{"vocab_size": 8192, "positions": "learned", "qk_norm": false, "bias": "all", "parallel_block": false, "init": "normal", "init_std_o": 0.0061, "init_std_up": 0.0395, "init_std_down": 0.0061, "optimizer": "muon_variant", "learning_rate": 0.00801, "final_lr_fraction": 0.0, "doc_mask": true, "max_steps": 3228}
MLP neurons of a small language model. Each row is named by its layer, matrix (down: output weights) and neuron, and shows model dimensions 0-159. Each number is 128 + 32 x the weight over its row's rms, rounded and kept within 0 to 255. Numbers have three digits each.
Before each neuron's rows, "fires before" lists the tokens most often just after its 100 highest values on Wikipedia text that the model never trained on.

fires before: "=", "In", "The"
L9.down490:115131090079118176171194124132156106150187144157118131132155141189119103114146134176174158102171136135094155124064123156115074098116077083107141172081142188107123111144158117127115123144145166152124113130086101084163097142124136106152164167108137065135126135111131130175099133116156113085081154097181176205031151151144130147075114130156124167164168061136083127082106121168129109156069103121136113095196119108113153165178054139075096123152137113091121135118162102098132076103122147

fires before: "=", "\n\n"
L6.down591:192113116075126153185168113139125190054110166117110122157153095152149102129121109090211092140199082141098152115086127113105136117051133160129125132053115126124148099072174105192158163088141179116098181130091181153185080138124126102130088164104089104149105134095097166166128102148124076084078107129147201165114106192079123100116067124124151140119122088141157141106135113113151126106136102158192163109137169121159149078097116113132138134140105137161134107148105128095174118121110169

fires before: "-"
L11.down607:075126119078118123116075167193124062165117159143056162170166117140126175109150044171135078107127071157056162136127143122178148090107161087134146086086131125072140148128098105129117166057123100150136139168128114215145103134124181118161104080184135160124165175108120099093158172120069096136162134116109132112160078114184115074152120119110142115171149128127167090151180101090086126086141104134115156089132126161118109116186120159118117130173144157095154069137147121136149138155121139

fires before: " the", " a", " that"
L14.down608:145155137089106133103102132038173162112098130082134114133122064070116142174102126125169103126141118095143101122117132155142121123190133121141127177127178141148116122064091083125190150124141175144131140079171091118198170089129064144105125175178110136140147066120137143124137168120123083129198127160127100104123156089128128135193126127150120149173097108113051158180112121170157094167060137100204153138106133143118153154120135122124168086069089148109145134094161055137162103105131064

fires before: " |", ";"
L5.down5:166192198127167129143069124127187094124141124172181182110130103134123102088138133136125126092090138091124089154090068154138101119145163171130100101093120120099079146126169172161114138123130166160171184033108130095142139129130130138095127149122116128093138094156188148162139146118138089156149122132102162112118116118144103170092142131182155088127119150089162050091110141074141170110140111093158130106134162208088133122146165182040180063121118113138148132111060100145142100141063149

fires before: "-", " is"
L11.down583:130087119117126154182132126133160140121072179103121156115131118154116052098138116132157136211085185104192141087170136105162082154169086150142121113111126141173151106134135147126069105142110093133130183087126143121228092149171106089146076090137132123098113136159109112179162134125135132113122128136139151063172113124140113170093082170174088104100127137052183141111110100169159142114116130131108116138128163122134079125097116176075081139082123115165160066224145092133151097136183114

fires before: " the", "s", " a", " in", "ed"
L12.down330:114062114139113102134189156152137119136187109075053149168096124134109197077115082140149211104098128095134113182156140126120180090109100097098116130147154164106133091153114177128185100126132129092137048154071085098119113132143131149141128158071103166108146191102161119122094163154135101189163082100167146101117128152110119120072094148138129115080153131191175126135098130149182130130171120082150118109144148185121107151138074112137104150072119135096152149111107158074192093089121157

fires before: "=", "In", "The", "F"
L11.down511:140102059122145171136126167193126138112192160128147088138114112164134153108167112140136071188119142157144120121098141023143143075115086135095111188130157118149102139166206153135106064092159122155157083131099131143167083142123134141156123181121165099118133130076109186108164163103115109143085139139129150147038167172096099091083176154120086140143118086172108146089128112150119119146048093121172148114175147110083123114168054125124101117143101112097126156131151093103148133167109165

fires before: "-"
L13.down325:131098127104124066203111078101137162104122154162146124160158104110138125126125115130120104168163184128138165070099128137126124166153043132086165170101067124057132071136100109098085128150167191189125094107111139149109139168081118173116171122134100212097139108109147149124136094151144147094135065136124126094116135133130189095080181079152109166188092140125079126159114177132112154116119114167138180093090145136151163125135075094127071158152126159106180144156127135065137172080114137

fires before: "|", "-"
L5.down473:112102136099126091162126058103153149127146138083167090136163106150161147132138095108145132130146153085116133166141108128112061134138103107080075195143126141095101098095096109049178114131152086126092190147105051133072183116154108100159154116187160170132068129081110128115149119145085068192150188079089185145184136102105126158149173126134156131076141118141107075155111112104088150153166134107163166097165115135173136182152155119124116153082124176180132146167124097113122102124097179

fires before: "=", "The", "In", "W"
L8.down84:134116065092141175172211113153193142142190154147104115149179109225140139107135135153177139122163100135130145138076103114079136105089082115131150171075093163125113110112173111123143101159146154129090169115110133140151098108110134128153080199125137087151127133083170117161092117128129085048070129131156185185066110122134174122095138148153134164122133094131077124091102075190121151141072079130168149120143118075120172119164044153103114137124131118087126137114153105087130124128121133

fires before: "=", "s"
L11.down131:105109095143125138121099182146097129041074136142146160104079146179154091147179160105136101069101132111098121151073149133160158094140135156143101139160124118129082196068127101129139112106109168147177149127143157145140142094134200149142130071115099121140152144115137142109137142087090138136129080128189130180160094144150104139170129126039158145167155069091165129106099070086105081164168066139168132109095123159113099147185087198125115099152111093091151100082135180176143148174100147

fires before: ")", "–", "\n\n", ",", " |", "|"
L11.down17:114206112147148111110100112123111126121160095132086081183071073102066155133087131117088152156166100115155128122173145181130085142050151155200124076129116142141100133112169140108142116094095154097104118115130170085188187143125129134119155153193065151098131159118090138088193138118116111128141098116106088166185107148112121157105152090106155151127089127155203084121044104116151126116162151067132099141101119136227116090168121135161157106146133121148170140115100182137147103112126113

fires before: "-", "To", "Ch"
L2.down532:096102220145067174124132175126139142123131147078132112111110148105086128131087170123138093102116190101158131093120136159147063118084083138137083101092139193142185080092141133139113140099113198104142182118118126105132139141131157117140149126156116178121199102191115109127140148169117135143156117137146109126146114075155132096186118101075078105089134114126128146154179187122135091189044197161077128086139110136076170084123108114141114116107172162065135185115160098146121135100158153

fires before: ":", " |"
L15.down411:170114140103071107118098167158188171167071143094147126145125194156114132078125168094179139135086154141138107126091193138086156097142168024114077138164140155134130197140120095150154094178113152134174125160140139151091147103142136138082101160103148074107101132189096127084152101121120115109132075088095151144119106118085122135126150113077136175156123154117109157119182064121136123141109142158132096085098105160094173141045153090173114138140103121133156172144092098143139155125054188

fires before: "-"
L10.down232:155180168158137130149118109147159121149123136098145151169152165116144129092170166069156143104114175076153138150175129073161125154171093069137114136142185107054096124126157131081133104097150104114071141077139162173132123063103120094105040099170155120112105141174171129153135141094149121167138086138164124125139165130178066149139174128111080150106121142095161096148063077096132130140135094060105168107105147095156141134120144122165075104067156108157131177209150181106091125138090126

fires before: ",", " (", ".", " |", ")"
L3.down422:111078127141208152082154155158104085142131080124125123148086157171110132126129147168138117185165147099127161106163092123130120161143125129122162142156054115126189147148116045111077139173170105103131090082155122126137119113072152185127158086149127115158067159135147126133105161166113080060151094102125135096129123120133172170113082108112178176155131184119089122167071082071093069146152109153117079207141142107094179120121124126156136135175106075124156164112169176144088137137081120

fires before: "-", "y", "in"
L14.down247:099093116101105117169145193129140109054092111144115127152131169149143165150130117124181092107102126104108139108076125128135166129142185186060127156117109086136082130171092147122117154147145147159158140172152101150096137124211159113193158117134130207098105106163094211103147125113132145103099130128120137144101178086114127074116166138140143104172051193112163104108131154094138071116146111167144111174048147141144049133140133109066106176159116082145112125149159146080118108154083148

fires before: "2", "\n", "CE", " (", "00", " Goals"
L10.down30:078166099100123079116153123102200083055128107111150099105118155122158101117158125181121101152132127180186164110143097146098150163127115140176073101107092141096090133169136103161138087113106123119101177128160166176166086157055129124165084137116145115209144156169113151173157118108171135083120149090121128179067091119097137189135128112070103112078141188114140084176062075149102109081048104133145168116142146116120144153096134143176166124169100161104154119145132127130159147113098135

fires before: "-", " |"
L8.down438:094192104141200154189106106073144130155083136137078108104122046134150072141142086126088127096104145104100146119140110101095113137141169132129122126116153130127154101100060095159059127123095071149164141125111099140163166155159146148126146098139138129140153145166095148133115147155106146146190170136108171135122156084203109177148097130088045108128171063172195132074112149125146131075140123108072216125159154145100133100117110109147114126139085120196107114137093133156184097102135163

fires before: " |", ".", "–", ";"
L3.down623:135114110145056160176105112092121104079098088156152148100149102183132067185128132100092139186061128172152098144146147112123172132153158109102099187135070213139112107160078130147173172142129101115152113109155119115100149125159113143075148128173151101025118123154142110096093126142151160124106138097122157092131186097186127137168111095106171135121121163168154149103118172167157111146096117176140160107167104172090119125096125123146105134136116043165119049193099112094121126098132149

fires before: "s", " UTC", "{", "ap", "on"
L7.down602:086164096147158128172081113134090135078181115129166149093122149081154150115071137110196114137139111163110071117123114084160113161163142144118082134115073172118134096099061219130103171191117153137168106160170138145067152114098116124100111136068100171145139098111052143120131166109138133118089069172176108172159183075197129138093080126101128136104123167123158128140147171141125100145131162100144153132094128144079095111124128149074117113123179161163093176117153129142158150177069135

fires before: " |", "}", ")", " (", ".", "\n"
L8.down224:088095095159185165133122104131129139051139158197114129075127117138057107109113131179088159127183078189118141127165161122081111140132075089141131015124135108157153136126132123223123166109091080119084129079118169104125177144095187161105110133132116159151105188088124123112083126152108113123147177113088136150139068139156164129185151144090069097139160125123125119181134142132124110112162081113082138133148097176131132100115167150166128132161120154152139139133100150077097151097111074

fires before: " |", ".", ";", " USA"
L6.down581:161178076136184090129061099108100125137044152161133129140175079106082115123159075153121152135093161104080101159078095081120152116093084130138147133147137118117082169111105189124159125114187107120179123140163170150078134086176067130101173156177095135123128139160146133153163110097125159139161145121146109132138146150145141099139175080088118117139093127082148112146068118093136166088075139127107092108112075161157142200157157113092140107178179119198120191129117123133143067174117164

fires before: " |", " (", ",", ":", " as"
L14.down107:158169123095113116164188150131190134148112098121087158084048127146108129121154147093092139118080150090135152148078123104097071058180141081193144156105161109108161096122179158120148151116118161209150083122119153204150130109175137159108158117170134113107129091140170086096109117130072108130129130091183135077092109141150119139125150137178150168207089169137115121134156115125146104170130068163142161082177114099120127173137076080145078122130148098060085136134119162141149142086138130

fires before: " |", ";"
L11.down173:189093140152177114184115122115119055099133113115121137213146138120147168121117129177110115125091114096124156093169153080088115170109149132077129165187160154087109169069049089138120155106149138119202132111220090150125132145148154127101108100065116140123164082151136105127162098137118090120117090061147133137122091097118172109145129139111125172152099113136140123146121124089139153116133119110061152177055133129114190121127120177169142132110131129109085144102214148191075115140157093

fires before: "-", " Ref", "\n", " a", " |", " Result"
L13.down590:099123119140179101071128133148141150161119138125136077147165097107166126165136149111118195098047176148137163160096172118090118095134114146212133144076105145103144122095141134147132141137145138143104036135094128120152120162033174068164144158097093156119092105145139093144095194110129135138134165135147132167113074146149118138115120120077109160128165149097174081166202124103111082141197119147121143034108080108151127112165101166195115126168083113113114097151116124141157143118165148

fires before: " the", "y"
L12.down311:168193117127131140124157173133084139066091088140086097155150102104074103078147095158160179176134106111127069156189129210150077152087141180166089099119086111157086134143156110105143128141123122085162108122113063160128170079152113109161127098127110159122116106195133160097161157092191152185138106124152127194120094122166164126185095144155142149103141075150062152149125187104100163118131113077188122101117151131128162144104139124101154106143118137091103191071154133095152143146141130

fires before: "s", "t"
L8.down286:162068135087158123079165106156121163100172146191107094117102142120137153131156167086121130129152098142119123080116148127157134155101104174186105167131156169115059093109121117152050179112147172127156163108198157163181127126091131156090094118132087077128133122139134116137143128145108136115140106158048117081145059073150081157079157168103111144148097128085176106130126113143081146149127111061068114186108208111137079136149107121156146110171180148125109137161156076117159084165160139

fires before: "|"
L6.down620:137105077188146158139112073097135149097131137103124051176115058091159123096140157096159153144189145154138168140109156134121092181092097157178120142103104077161155153148123066158126104072128124208137130146204095139114132125135117148109166135150110173062161139143097121120142127132108152118167097128160163135145127117155139155131125132084146147151048190111155144140052124136134147114088140198110120155110078139068119176121095118139118149164103086167114147055127189099136155060108112

fires before: "s", "ed", "ing", " of"
L18.down329:094120151110148155124150122134110138123112207163121138165129146165081100120163112071061133222111140116128119150106119124147154109062176115157181127173181136135050133101111095126111114131059140129155122126136180104181164140166116089120150119154113094187141102135114115195166083097079059156150101118105156076111136097150142105098115086069126113137157139129107062151076112092112124103126198124118195139174142101152138103066093163121125163108166179140094172156140118150118129131176111

fires before: ":", "–"
L8.down294:090151141089086174158176124162134102110140131120094088120133148145086100166182150189096139168178100152098155102096126131171086027155123095131097136122153154064143124175081116113155130134100170185175147175107150115133135129155087108091146156092167078112143116162082117135151114106138137135109184118188166197123155143104087130117148093147095143164157060121119111080146081093138095116071096147137090059192132183083134171174126110096141110146136130137097132148143173146082095108147164

fires before: "=", "In", "The"
L13.down7:111087116128123118169199115170157093067118119155096082167152087184103118144154143164085095130171189115146158140060081159142141093090089126180116154071126127088176108116166132092117116181141112114176128078126150157165128152120168097156104164071103102126146109140148114119134081172115125140088106113106099168091107152100165121136120139124164153144089131111135159127033083122102117118119078159121138133134116119170102158238110158071120183162130100042153108084143137135164143148116141

fires before: "-"
L12.down452:128130146135104164140133060111111116131105154100119095162105175098086099127143084120072118124148130082109174137138132125172128126079164125074136136110139093075136155074126161042188159179143155072120117083184161113101104156085142136128156115128100152136231109154160134092173053163147158193132061126177135067125162128121168132130143134106130074135068124103095157188078152160159129150104099128110122117180117096163171161130097190153147163152110132120110121112108119161153114113143178

fires before: "-", ":", " Summer", " Density"
L9.down126:054132140096120157198155115151139154106073156141162094133131173143103112179157153184169079190144070103149165118125090121163136149078123130041059087091081094081157101106138125144072197150146120086150153164158093120089125166124103127132141111061160115083079128174155149139177150136127143071098163160169093066115115110113119112148103154126140123175161126131114125058133099090106165127193102110107124120110133190139134151083104113156113170106115119151108103128113168160143105122162163

fires before: "-", "\n"
L3.down163:154169112138121089159145104101176080140133165137157069093100062156110137175165128164095157116150075147137193097166064157113149122150110120128136154109105132150096167126113151128185099150062119079083140092108129138128091111155147148154150177117106169137088176080144191140119121109084159087167137124141125145135073104137124112126141163186152106097149102120135175063091089100114146117127121133076153075170126152175172150152056097104095108207141170080124132131172194078156122152122081

fires before: "|", "\n", " |", "–"
L11.down385:099108120182128117180116079138098087118089124097125212119155161120078125120132172133166158176084145127135139145098102086114105160174142135168145108098158102115148158157130126130141099121162046133176071187105119126119134177194145126124094175088131144151143148116085098129163076207135125089146153098094178112133135107085110154091161141087184130162188164109100172133042101096099145157109174115153140105112105127131120100153106154118097171129136131132114079057140073078141147087158183

fires before: ")", " |", " 7", " LC", ";"
L6.down529:142127171157135119118062102119077145165123138123103119153225110141131128134150131169150150164099150093137051138088160138177123179081119119149073137069069140156063185089125121135136113140128104114200102102131091099120080116144125156146117122180063174121156134104220112128126139158092113137104085111084117057155144118126158118115122077148125127180105134118153121134123129182115174058072172157139087141197079146130147147148144097122112167189160147107121098069144126121139133158114121

fires before: "=", "The", "In", " |"
L11.down66:181124113179187135170132183164060072024091101093122081174144131157159104142127108177139098124148169067132184164106151105127209134056105117129110154072073159092128126122135142150118104183096133165107136080139129125082090114130157159131114140096126139107109191072125134126189121203109091125137132117135141117136133089117132163129130135153134169136086150172126165149092078140150095104169128138115116146142103103108132085138137122084084151155084093203065128114137142123100117157152155

fires before: "|", "-"
L9.down20:092146178182138146164116194158157148133141173126110169089129115124183095148173116091095142157083115121155183123196121116139188109130201086151090150148129078112138083129087120117139170125076116182117157136143116149133173131148136181109159128195151152144115119151091124129086150121123111063141141072153063157154135147107038142078138158117096106064132102150164116098156142106152085123153125133134147079164123153133167140151106069066123129151083072156133091134100081107108151119153051

fires before: "|", "-"
L11.down82:134141127105125165138114125114135086129163080104089125114091114116206123090135138133120151107153183103157186143097155144076172171123076118106127134164094100140107122182097145158132146137134087163115142116104117131129066146175145193170114077180136098143122165130135156117140138165101121145099102126126091111117114167152119134222134162143075055064158107139091143136167154136100137090137152049170052115033163085107171092121086136138114113148180091115109191116093129109200116131139147

fires before: ":", " |", "us", "wer", " ("
L12.down68:090123122114161099139140169146172133174146134141089126156106157096132175145186115101132131112127112116127208107102171111131101123183154111092126131128142100124115087134099139097073110067156167070136138102146173123232152117168135105125170162133129110116140146137106132116151156119134138166127097180145044072145116123114142100103169128118070228135068060095116140110180124094127114101141124186154078149093165132109148115077116092158130122164107107071106162121069185157130160129071175

fires before: "\n", "=", "\n\n", " of"
L13.down147:070127074182150114110105124125080110064143171129167105065160130136177084117113149104079120165115149154106088160135131129178141107135119165084092138095085096203119139154089093149166157083064149118128119174142164130168136128117094126191101125096135133169100121107078161087099228152117116130136085119126130123030146172139090115062091117077096166143199150161129124120143180124172131122177163084151102119158204136153148168153141140112123123149132121113122136151157142106111138156118114

fires before: "-"
L11.down102:096107154140163097101189173083172150174094134129150157106108145162117130116166075157141073086188045073104116123148132144157107133111163078179155090141181079130120146111070143133122147103080156139058135148113148136156124139132119115151108097028151112166132116084152178090140191155090137139077147152206148165105078097109124118164126117133092127120101086114128099184145105073168125157116144159063148159067101119135097109096112203126121114143110121145092155131135130121115171156133154

fires before: " |", "ers", " was", "s"
L2.down11:213123167120108130155104112110101219166060128163091112142161173127100150101045167207123122142138143163115168138090074087110130115188100156138138144123097109149114103109142127135090194133088122146120122143135126122116109094122144095144160065103132155084161120110183050109102198152086133157117089109193173089118142081131133181075157137123101091135173120076111130140169174126085128095118104100087085139122155105113104169107155123127112106160145156163113082177146099133147165152135107

fires before: "s", "\n", " the", " |"
L9.down78:129133120141104137137116142161127142145142126144130167088099136100105128079153153153091135111061151109136095112068132139125156132171142149117075159117155131119141121216070141109185132145118144126199127202120070092114063156115064105114135137104202188074126134166122108095109117149175124156139140062118089138141123142114102127174119129115111150089143107144136134122143104085166086120148180124139128131161139180128208147172110143149135089048147135132226113106145078128079093046135170

fires before: "-", " ("
L11.down267:168116164105155158103088132129119120168179125160105103165140138093137149138180057140186123127110116131168115109197160158133164158144065096103147124051060096166147115108109154118160089171143065123160118174067152140185068114133168145143123140143110085115082200180152153123123147064073127120164113102107119159186101163141120135102109152137146124104139137140145135130147082128173094123132115044152123110163049122122079148137132123158061151159118100140137121137094096111137053168125145

fires before: " |", ";"
L5.down146:117094129104083115139128134095137154118144110132067170091091107125118069165143170066113122164159109146156138123138148058167115088091081125131068162128137189159148061097060076174151153124129164137142120102052135127161173176149151151125150137201140137047095126159155118106186159161118210131101143107165082146115094123148152126185146144111112164133149122125052152102126102141097079172112153066156139077161131093117161148081154093174115161144139134120113101163159134112122130124165115

fires before: "s", "ed"
L14.down397:068127194137161050163135136137207138104141111092075106131129148143112154090108171100127093113102082088151138117118118131097108173155134121152166104147090173118091128112093152096177101136147164100122115145169196224086138117140108103119139160149077191121136148161120124135136142171139127122180092074139092143110143150110105145124151150118111117097099071116189127088144142103094090084136139164175135134103149089110094127129138138162051138192170200103158194172103127113091152158065140

fires before: " |", ";", " 0", "\n", " 1"
L9.down574:099108180112090157144105071094133109080117116145117128163163099144139112170121159192133080092090125094149084117145124063082167121120112199077134100131121142089103180147122096191092105119127094185189127157154105146148166183158151109092089163120151150124126122114170168103152139155175071096088113111159108090136073145094153122145131151092122103174156113119130123173129128091117123149150123113130177178074116151084082069090134182145126117132092089115115165062176155088133149146224122

fires before: "ed", "°", "s", "d", ","
L12.down522:125170144067135100123121153123179101136134124137107128063101160136109080126113106096130160115116146073135143145153109146128109138153140114118126182144099105180122152149153057061118057206140113088131184134147169072049149149135114116159092127182158162112149128215129166095102105183114108125138089152110151165048096105140160094107173117136075113173163089168118134142158035129134083102137090110155120147100155099134141139081172183180114115111158109093132100150128158143153125172135137

fires before: "\n", " |", "|", "\n\n", " Sv"
L10.down456:052157116151089130139119109140113109137118129056133192135120119097102155035155166106121165080135101169131136147109069080159089138216161108172114116081173077168080167149097113097160094143183046106132074142107156154125160154176101138099118126090130135183157097108111136123124125104089111118118124100170186143144124142119134099156164157099168148141147140133109163120113113121085137150146142096160148144102125093122183159207078152138138127099146125124162070054125099139160161104163172

fires before: "=", "In", "The"
L11.down382:118079117109131118113176120130170107150137103160105135151153125195114123100173147146179118089174100097137191155120123157101096103124123067131128177081116192130171096154190124131137072135156124124133133137049157098148084150129126170147168210142170097159158119109091136146089141127137128069076124139142165195124075087088136112127167115170141133182127077169105096065120130158149095150069085165096086075171106116108147189185091142066109160128112110096154141124145115085121102131103132

fires before: ")", " (", "00", "^", "."
L10.down347:105151207154139120150109103085127143116161172080073123087103096134203161084143124114210145184097113132142142160095148137134134158108070112094151140118082069106113084197154136102087115109180128169144092139154044137140166102124120109155142136123114166176083161077153079133087129114100157132120095126112128094163071155109149122088154121138107109115136100156157137143137097177094123186147164127178092127122142098183157053131136073138110138190142125064152150119132078143155178106157143

fires before: "\n", "\n\n", "|", "W", "E"
L10.down277:093123143170121126106154131132136141159112040095148123095138113092111148083165197083100104122084110172091137122076061162181114147151170098116122131116108136117090197171109110099164122152150121043127132126110113133123131135185173157127140158107153190170156110125147148114095134109093117078153148113129123147134128098104168115173143182073140171122182204146117169109073106125084127151149124084106212114129140091151221137160092123111134133094126139071077077092133147116135093163156125

fires before: "|", "s", "-"
L14.down581:079124132175152131125138133061138200134190104115167108146126134107145076096144138135189122158135119094120116162126056115101107136061124130066173163111149121110108131135109158112163109141171151067125136128175115066165156185142120119146147095144103147151116109112113154162231135172172093127122120108112119115039147117098113094124106185112093072131149072158094131104132098137111181150083164169163105111114129153167153129058150116116137179191118053126101114100130143133195138139158126

fires before: ",", ".", "\n\n", " in", "=", " was"
L14.down38:153128130203148139136118150115115148099117173140158102192160131115149167180097095050136096111157110124128131111159140131096084095124140138095123076120137223184135109116091104149091141106118134101157130168084182043142125183084180125062084126167111184077130121071112129078177120100160134136103055133128114146149137180117139106177124147129140156117125140084122146132118171163092113112126134100135113124123058121125140117070107145084155173158139118149157123119147177142067210132187129

fires before: "|", " |", "  ", "\n"
L12.down467:126251133157168135087076108101169101105113109146130121095073120064111161118085109043162138128085088148098217167110136168119083093121182087115128120135143177146099161111100132135116105086122146068130159122097165107117147125099149139117151079136116086137121146110195139176112084125110162123139132128124151137193143080151150179147157182156143083134056126090103090185115106169099092131144168168127130098117161111161087123122177122155153152155126111148075122153153120086115119094154131

fires before: "|", "-", ",", " |", ".", "\n"
L11.down15:146087146175127113089161158124151082071054168152172105128107120109114084155080172146086134156098170104127108183120117084112143103110155153101052175179117125140116159111179152096126148141145110134147133151139069147142124110076147076165133178067159168176159131129155087093166078153133110095156090088103092143197147072074129103190097103098131104106115128128137091120122093112143113128163075172134147109219123142181117137189128136146171132100186127076118122122144144142093114132111172

fires before: " |", ";", "\n\n"
L2.down366:117147063190167141119108109144104108060096100162127088148154163143064084101124070056154142159095107153139155172076122123139128122090124155168134136124116171151132164196105119170094120059107133102147181114164124122116176078182103171124136147108121029143111162094115168089107134176135173125174121135106103147123193110116127121133103130135109134122169168100112097138116135079113092192165133175111116091121126152147102168140146097097079068184150198144146116166164126132111148122092173

fires before: "s"
L2.down580:140163150152147083164178077138121058169133153138118112116094136150135104118155137119120103055158132102139095105146044099121081171117127097139090177070126145081153122174148121137111105137119103119183137121224128130131143120059124122127104132113166128097056181192128103173140146158143124116134130161058124132081125104160098166167145151093191160106104115099090136139131184166121121110163127100137131108032119099143136145152141083141061087178136190173097110117139132118100175101162123

fires before: "-"
L9.down547:105157093087119109138117113134170172093145113173120139135103142128168180106164148153196133188135133106127132093185140114127219179147128078200091089092109122069094112147076085156104060135127104102187104172134132180132143141126132096147124098114155163110094097158147096146145115092131143162094156123123130043144172081115096134063188140141116082090191086102103141125077142129154111080093125148076110187111112106173109157133108085148133090153162149159175116188115140110137141149109123

fires before: " |", "|", "-", "\n", " www"
L9.down112:114120131153141145126139139098194155143083132109128093099125117128100142107141158185163104141110092085095173102111123121137135154143120124106110133144150077088113203116167143181161141071117142172080142104173108150146165115156191061158081117107108098149099138139136149162122163141142118145096110181170084000169189139100126122205096145168122125064120154150088087148155104153147094085124085150094071167104119133134151130127111148084121104079178127154097122083119118179115115171132168

fires before: "-", " 2", " 3", " 4", " 5"
L14.down349:098177166174128195124156162094112198128093135130131159092161146126051123108134161097171083150099161110144182121075149160119113114067059078141124193102063087092166135104097141154162139123124146180082176104146129110161140143173158148127118101156098122138089130128097094135073153089146187110144121150140102136080117126152129089133141137172100096151178117076076112102128108089145097118090147124139094111145134141134132180147104089120084151172053102128198158177146195124152113148104163

fires before: " the", "s", " a", " by", " U"
L3.down402:087152081076108134140150173143097167163142169133117138070057113163121120143134087104123184168135190125121156108101066071123197105097156179117135176156120085126104070159144142108108132105117156124174113100114084104163086161143101179130149130155141136063095137121073139236097123141188110096125066136131100112080139195141167132140088168087160141113143114111126120119094136130107105155141116134059175104173197138148175142182118098113120116165153131090088140152107115117124129112135160

fires before: " |", ";", " 0", ")", "\n"
L9.down318:138118221194141131157108137173160124139142230078105101124100127125133137173107137102105108095104122118190114110189179082144112137098143178098154110125144083117106128142119106147158055090174097132111133184133140116125153132146160157115114129119097140131128164141078123132146088171048162164178143115095105107128148028106094137101123122101159111099113122195096091162130124123144132063119108150118117107071169149058153107111113204150127135102125170129113129111188087149134106101148079

fires before: "=", "In", "The", "S"
L10.down623:125142075080114180177188121138153129127164156172121131125175126211128130119126128150182137104160122128104162150064097158100125093092093078137136170090089199107103114125158142115100116139138160161119142119080134107164115141122154126163123140104138081142110114082150136175094124105150113100078136095187180209061160131123116147076139156144156154155142076157062125091107115184126128173083095115157115065158118096099147151178016145092086146129129096085108147136161116104147111134110137

fires before: ";", " |", ")", ".", ":"
L18.down485:153083122167106137171189118122113193147163200157092141150134139128117083149105121173180079080113154198187120170109153071096149126094096133069095092109122110093105121099144145141066109111104108075155128171142088161123080112055150151140130164160120130137165123108068118145128114145150131155120129123079154067188180143187149074094147186159127118095100138089160129164182099107101137153072096089166158137048130114131125128172119058174115113147120143122162126152117130128121129115111141